config = dict(
    n_head=4,
    vocab_size=2048,
    positions='learned',
    init_std_down=0.0,
    lr=0.00134,
    lr_mult_qkv=0.4,
    beta1=0.95,
    beta2=0.98,
    lr_head=0.00747,
    seq_len=1024,
)
MLP neurons of a small language model. Each row is named by its layer, matrix (gate and up: input weights) and neuron, and shows model dimensions 0-223. Each number is 128 + 24 x the weight over its row's rms, rounded and kept within 0 to 255. Numbers have three digits each. A neuron's up and down rows have the sign that makes its largest values positive.
After each neuron's rows, "fires on" lists the tokens most often at its 100 highest values on Wikipedia text that the model never trained on.

L6.gate299:125103136140121156145126170123160150147123190121174141137145127125111130148108181170092155172120110124177181116136106071098119117136140139140124116139082099106127123136155147135137143133185097143121163108139148142175113142071082116124115119135098111094127097112085128119128124111119148112132147141136074117123116141083126140145147146146169155132133152126149101143089113105146137128116121132112151130110139131090141140116159148099137114133126150081134137151134112138143050115113085094145142120077132141069122094145120120123142130108160121138131116140148089102095092142145123171105096134120110142143114119135127188165159159131137147128140153129134109119117180128106093138164
L6.up299:135087124132140136136096135145145169128118171120128121127118169102127121150162097143111189125102117143123169093119096104137122119111144202128120139141131117136112129151153140088129131113106109134112130139123132144159123157094116134161106062117076116140134087130073136101152108176124147103148123153144144098093145153120122133164127191121156124137125151157092148099143130155107151171126148130183106108141121139127137095139120166151106137123131126154148123129148168147119122139161127133128115167145107155084125109132131135148121132085138085094134157093157134146174148108133134168166083104129096123131120161131114145165157142118165151155132158109192140157138124105137096145168
fires on: "A", " |", "F", "E", "I"

L6.gate195:125105117146148134159159125167097137109146125138115154112144056157148115125147097169126135084183151165118134147100099147129129130144162142142132175120178168135089171148112112148094130158107133073171168132123163143147134128116132105090122115113103092132127126140142142133117159105131106120163117110128128161138158156085114128147123100167153126058128151077123124121162085149146137105132113121100106113128104153148100133145144140108155173163129108148100106123105098157123064125162141117116115114196130131126122132088107127098154143162136084135148135129145126142097120133098128130137122132106123096127142142141134123105133112119155131101147102127085111180171113123143149136093
L6.up195:116116134161112126159155121140076124135112133120114123113124112113126125105128087141130154125138127148088118114113126128128138109110138172134122149151210172149097149145142085121121131160125097122153132131104114165141142143116113146075130092136146167143134139125164123157085126126136107141162136136085162125148144142111141146117102135120132150085118122059121161108136102124118120084113151112132096126137167145162140154132137139110122170108119141152145121094142111086110116130172143146115135139146104135167156074083124117105141112153143122183115124103162169125129126152142112190103118137179137146117135150130127056082163138149172188148136106159093133139141102112148138136091
fires on: ".", "'", "air", "ant", "ate", "e"

L7.gate330:124133152090114130144143136143124122107128113131133116146135075155105150100096119104081127074134112121152149137146149121150174132158127141166160137107120094134076102138102137144098121129116092124091101142127107130131121152144140141140086181139119127135123095125114149106084115136142162145119110131128128106182133120166132161118162166122165144102089116123161133150145125108139076157144079122106115117107104127151158127111089151061108171102125111135130116117123161137117158127123130170154136111123086160137094115122175144138122141161110164109145096139083176101108078103118118104147111136087131083128141101146139113049160131117153151106133117126144119104164102106135149116126
L7.up330:129156129152149142123105144105145099142141131125152137141131128178101132095135149134090144119120173115121150135137134122105140109113182140123129131153129165117115155164096084172099119114133158114127084131117096131145125122114131139149149123127136147184154171123146134174099111128150128131156185112102049178153095108083140133141166125162130124150141173097107139105178139107116130138157121104108122119170131159119137120148116133144106182113124144105105104115146135132135110132104154154112130140168138135136079121124088154137124072120114132115152135113080145138096115143111140107134188137090141111096162113099130131137137190130127145116094082106156126094149164106154165141144
fires on: "\n"

L4.gate157:144121128137132133125120143134135135136161101141113204125160070120123087115124142140117117120056161164105097108131134178142131138137101113136168137143186157136096132090099114157164125106097143148134125104151081135116111141132170115154119164117148150146128113153120151117131178173131136131109134145114175144138130121176111144103154143129120131135136157140135060117162130122125125128136121124135146090132109143173129128133093105099098149108113119134112081130145126119168151137077133141109126122072115142149141118185180171126070173145145112124120121098124129127127117113130146120171086145112131133131124109134117115090132139128163132140127124108088096149138108081107093128080
L4.up157:141121161137117139152109138136120127133151092133109182125118102138124091074139130136144166108069165138116078140118161132124149128120154116106168160154207144137080134107099108138146124118082151112110130110136105150156110142145161130143107164109156142149125131137120133169098148157148139156110177126108137191182119121153119156096134130151100138115153172102106102135150145128115121141129119133133104097140094140173145121117103122112141161111119096143115112145135144097145157105055149145138096088113139126136121137138173147126129155139139121116150113120075149142104106096133125096172148146100119076126136124127138079102110129128136130124144118091114133082135078092137135114106
fires on: "\n"

L7.gate429:132136110150114174125134166106115130132185152144122143163156150155085183127141153168122141163119131164146134125175138102099163096123123097118150099090069146127118147135090132140110105147180138141152144143125153103150182125117105151099129165122130086118132122131113131134121161150113102134170142119136123142111160115100130137102119151126153116141130151173156087192128145133147126088157138106149108131112189166110113108126143120124112145114159154113135128119151143198151101132144123139133162114119164131049128105142130122126136178092128132127140157133156126110102119136148148144122120095160109141126114085130147105182164127108126143108141155108125144119108121118105093137088
L7.up429:161099157139131115164132124159122148101141111081112142088102140136099132162101113175074138115105176111110162092087122109072097106118114111160099184093139083142126091149134144097125138126128108112139096173146126121100128141124163142134123104146106121140157110127102110125174124150151112117152103116178156096150121106135127140133112159120113169119111132102156149102127128131121114097099108125114109116119137123148131142141096162108109143136190120104134116165105125139120130110144153085135166171159107159116088116106112136085062135111091131126117157142106130155146126131122188129110126165108093117146166121125148135109139127132143104117114124134114144122145136060142076145153
fires on: " |", " –"

L8.gate60:103150130160132135109131157082123103138135173136098147144124141164152110154072111130118113140108102133166102126160113141132154137119114147134134110138113120159158114110146126113089131084145110120118146095127124150138125142140122110115108188116120093159137125147083181146096165162128125114102107157137111163110091111175118148119138180162115127122134073155088111143151078164173106101141140105164088147106126161153109093102144104136154130124154122145129120160130129146135153116134162157137125140123088136105113116146101116141099157148147133086146112148129159124124136138152145137143151145092127172155132102173112090125108088133146200132135142148126091124110085096166164089136
L8.up60:144117133116122108144140091112118136098131142123116155155149089115126122114131139118111083118139120153134118123145130146144112125117122128136116154124108088125110099120140142120116119092157121158109120160140131142139124136139157098111091075103135095102118076099128127085131160167094124146098095153117141087139182130137169105106117142112125115082148165096173097147116126154128151140106144094090157148090164150131169150155119131110119105173125122093116152126147116158160131166123118080129172103099141137085190118170163113110113156120149149120140137123144136139166117101132135162117066150158102140123131078148129156121124101145130144188132143153097150190133126126094104179117
fires on: "\n", "."

L8.gate73:114126098128142102151130131124152097099148124170121152139097145104154141119141136092069147077095102170113114118146137131131124128104045133169152076166123113101128101113121125117138169064121104152090161123133125132097080171130116092112134145152103106137105118156114160154149109133107157100142061154151130112083167136182144144096111135113097185145119104166102136118146106155140109093142126105156144112109133127154121141124098088140129094151118125125114153122141147122140139135123146094136125143114101125135129097146133131137138214158128137098100133133150140122134117111156129096147081121109140106136101118164137117089111113154144113141110127158136140146155152145125121137113
L8.up73:123121149128095130144100134104123122135119095164114124149133173145135135148085108127107108147138121136111096155147129117166147154125109123163152135123119102155190117134162132167096126065107135093110144112130138106118146151126108096145091093088120089149096118127131154136142091149111132168143100128087165112140155102133108131125102135075136178119089103124111109114109121132112142110083167157124166110103166132119173128141132130129090122143122133165132136134116127140172177131128100088126127108139111145138151166134124118139105125089166196122074142129133102101123150135126147165119141119186132169125149157125113146150101114108090126147112095127190139180108157130143130110099
fires on: "r", "ur", ":", ".", "ir", "ul"

L4.gate172:167141087105173150175128093129152109122146054111128126141150097108146096129109144117146091087138131172119094106143121154120141125110110115166153111128150114156112116102121114117140162122138060117146127132125122133145135095130115127106146134132106169141117120086110137147143149099169081103108142130122101148146104118133120097122175130126110145141107143115160096075122144154167107098164147119139135107117117136116131150093132135116111074119128098114162138143141094135140118156085123132148110118115124139184130094175173145107110122158116160117115119195124119101125096165108166117113129095135151120140122107159086142154138085134168123161127153125146127152152084143164099168114
L4.up172:142105127149135150137138138066135104126135077096090118091135127141122081136161136194121110136133119158106104088153190104087120121145122161133150139210126109158138129112112128108127163147149102104105129142134093082084100090140104137112087139137157162103124105108143123140147085116120106082113175104123076169129100110147152123115156127117117123112105156128140128078125082166142163085134119147171141122120096108095140143158139168111096131145133159137122146130138142158136116153125131150124121156117089126138122133115128114142144161147117164102129117165127124123151119139162114104131118105146134172112139148157119118131120133133153112149121152126144123127131094150198105171140
fires on: "ess", "ical", "ut", " both", "op", "ased"

L5.gate392:116134101136192090118088105139141132126109085103104117134114112118163118133087080129126118069142123162196140099111099155178162113110155148132128137144127126129162122101133130131104137117124128144135162145106119104108088158077127140136140097134096097095123145134100112126149172088115101113130082121158130122148131157085143124138144124141122117095129102141132149086060117118127106159131132132134112123151128138155080092163082130151102131144154120141146126131119137147127091110106119125113122107155176126124135085130160129143103149140103095099087143184119166114141127164086106106123097111138154154093118087156148089138143105111144146148118145096117105155144096135133144088108
L5.up392:118096120126111180131081157132149180124090105124090097117100107133135142114134075134135146093173114123180163134129145158163142164106177136147128126123165173121106099133102118092156125105133130127155176137121110140096112106153134141175165104119159130151130104117119100112131095134124134169138150135093127149131128129136154126101112184195134122120164104112146204095085135097086155100135121139131116111119129144108146171172139125145136156122132134145113117106109134149148134130144132119143136167142146100145121083112092147120102110144122097098115141134130122113126137133119109116135095154164108099174148110131108113149090110100110143162154139128148150123120195113126154110150
fires on: "re", "ent", " form", "ate", "e"

L7.gate99:150119114138122142146109122132127129132127145146134113128176150118109192140137165138117156158159096162120165093135117094105182105124130145136144121083114147118105116170117160135064112117112123141100141154125151121188163114100123099143124142142123094099123156143098135123123109134113142146169106168143138104112168132120115108140125173142184142117092148118139105091137098127148117111152143104157102089145169171102205150130141193109102111121135144056130112138143109141116112146147116101159142126139110150075111106171127151112131137137149115092104143137121137141135103147123145163116107137185124177112115136122122131149122159132144113138133144143133120124122130112098064146137
L7.up99:161073116158103119079125159125176122126121158096150118113153125149108140144102129159110130133079132127119144106141119068128104088152159066155115171106137134111095109186135131153138135134159101159120148156102131155138123112110162101138087113144116099144135119116108114109159125164132107155157119132152119157123154067152103125136118155132149101122111128148132105151111151100121091126137161104148099169139137146105165148156088154096108115156132155083130113181135109149110115090101082136109161126136129143132080097130103108137128154103124122152149139111143150130128098118126176129135132134095121144127121128112131125154145167125189134103162137082159097111113128124093093151159
fires on: " |", " "

L7.gate395:114135139124101109154120101149088109116126150173121108132150119132104110087110144139127166125109144138134119128115173117129099162134109128155163134114121104126133108122077127120102112088148101108084157161077086186115094094156163120130086138159149141162126096129103170118094152154122158137135108107129130118137097097137108175079144102136157110119130117136134113126155139118158109124173078137129112129126123121115145134149096104126140178107121124138132142155117167132114133099138144147152120109081094146119095111112125177145118151112118134081125108131129095163123082094136130142161162179086142125106149120149151115070177109116121140137137113170096111100176117080133148109145
L7.up395:105132124163121150135102129121134103127088126131136142115128149122135131114140112130118110090131142111120164141146120124158117133115148155127132125139143172104117183155076089114124130146106101090123091116113086141159106103116174155139131124106176169138177134137125149176101123094157149138187188091110101191153111124099119138117128114172106143145187140142114158104141176100112126147136126096119130163140156133116132138133132126170100158126078102134110122131137117121115136135121108163100101157139117132151094143095110165124123107130114166130132096119088177139115118133124116117117183125086172104114158122099132078132091108130141145122134119112171124087171151102142145092127
fires on: "\n"

L5.gate313:122131141138149142063087104111117134152143110160142180148153132141126125079184118119125117098127117103138146215094119110149098097119182131161125148127153137132098114124128114152137148096161159135107059123125163144128125160120136117157213139128112098143147098172104115116125135128148103120107136132134117163111125113118146121113101143146162089106152145147115145112145123131135139099144136126154099104125113117187097146093102165108162108115128089131135059118171129153121110122136102154095094136112117113090120108133161128092121105153111128140110138130124151131139136138138116133135102150126143119115150126158101128150122117122163186134155109091102130086144123123134145079148
L5.up313:159103152132158139146097140109168139116148131150135123143131177146095156158178124109120112149130099143108138160120142131127113115161116123169132148147124108128112150137083172133100112124152130127132155164148144140155151121072118131158159138150100123097133109157065087122101115100101133157088140081135092113102120113141108155159148098119113078167155106170131092107153089128107142084145093107117110096132089117111137165132134130086139099131096132101111117138138148124155110116137132138149151128098099112155134130083147135129140127117059096136096105165133118128098090129113130090118118149161213115115118089149113158101136119152139156113160133152140117131100127147124105098125
fires on: ".", "\n", "ight", " t", "|"

L7.gate294:115142120082121132128115096081072108142133123119137122146136166157141129120108163157178097172087083135142134150115122095173137136134164096106157139132132104142094116189128160081133114123196139127112134144101095094146136113174145132130102140114098150111136110129120121109095176117125124151120132132083116143118113102108122166128135114101158103149128098116109081137093152131154153110142150170162130111106106130119165117090142156100122101135126130092135135128144109156166129080099115179148131080101094137140092113097152119135111125148137165117147094113117134142121137155151130172090131128161145140123111125144118122170074138143135148152148122080151084135134109137119155126118
L7.up294:142144128068135128146122064155101102112131119115147114149126165103151105133078143165193108147094106141138133144084128120165114129109143100120150147093125135122132124115114136037121123111149121130118144175096107138135131099105157138109117112173122092104146151127137114068119157126126151138114110110093092129122126145108141127140132170145127147124120095122148099099076125130157153172102123168151191125095138087141162113145137182101141112129134139082126124098146136147116125103107095117147145130117103133104138109133161114123124111136133153133092097132157142126106074104150133111101108139176135130120141115144141154121093144153102116167150139114134095161145138135128081123166
fires on: ".", " ", ")", ","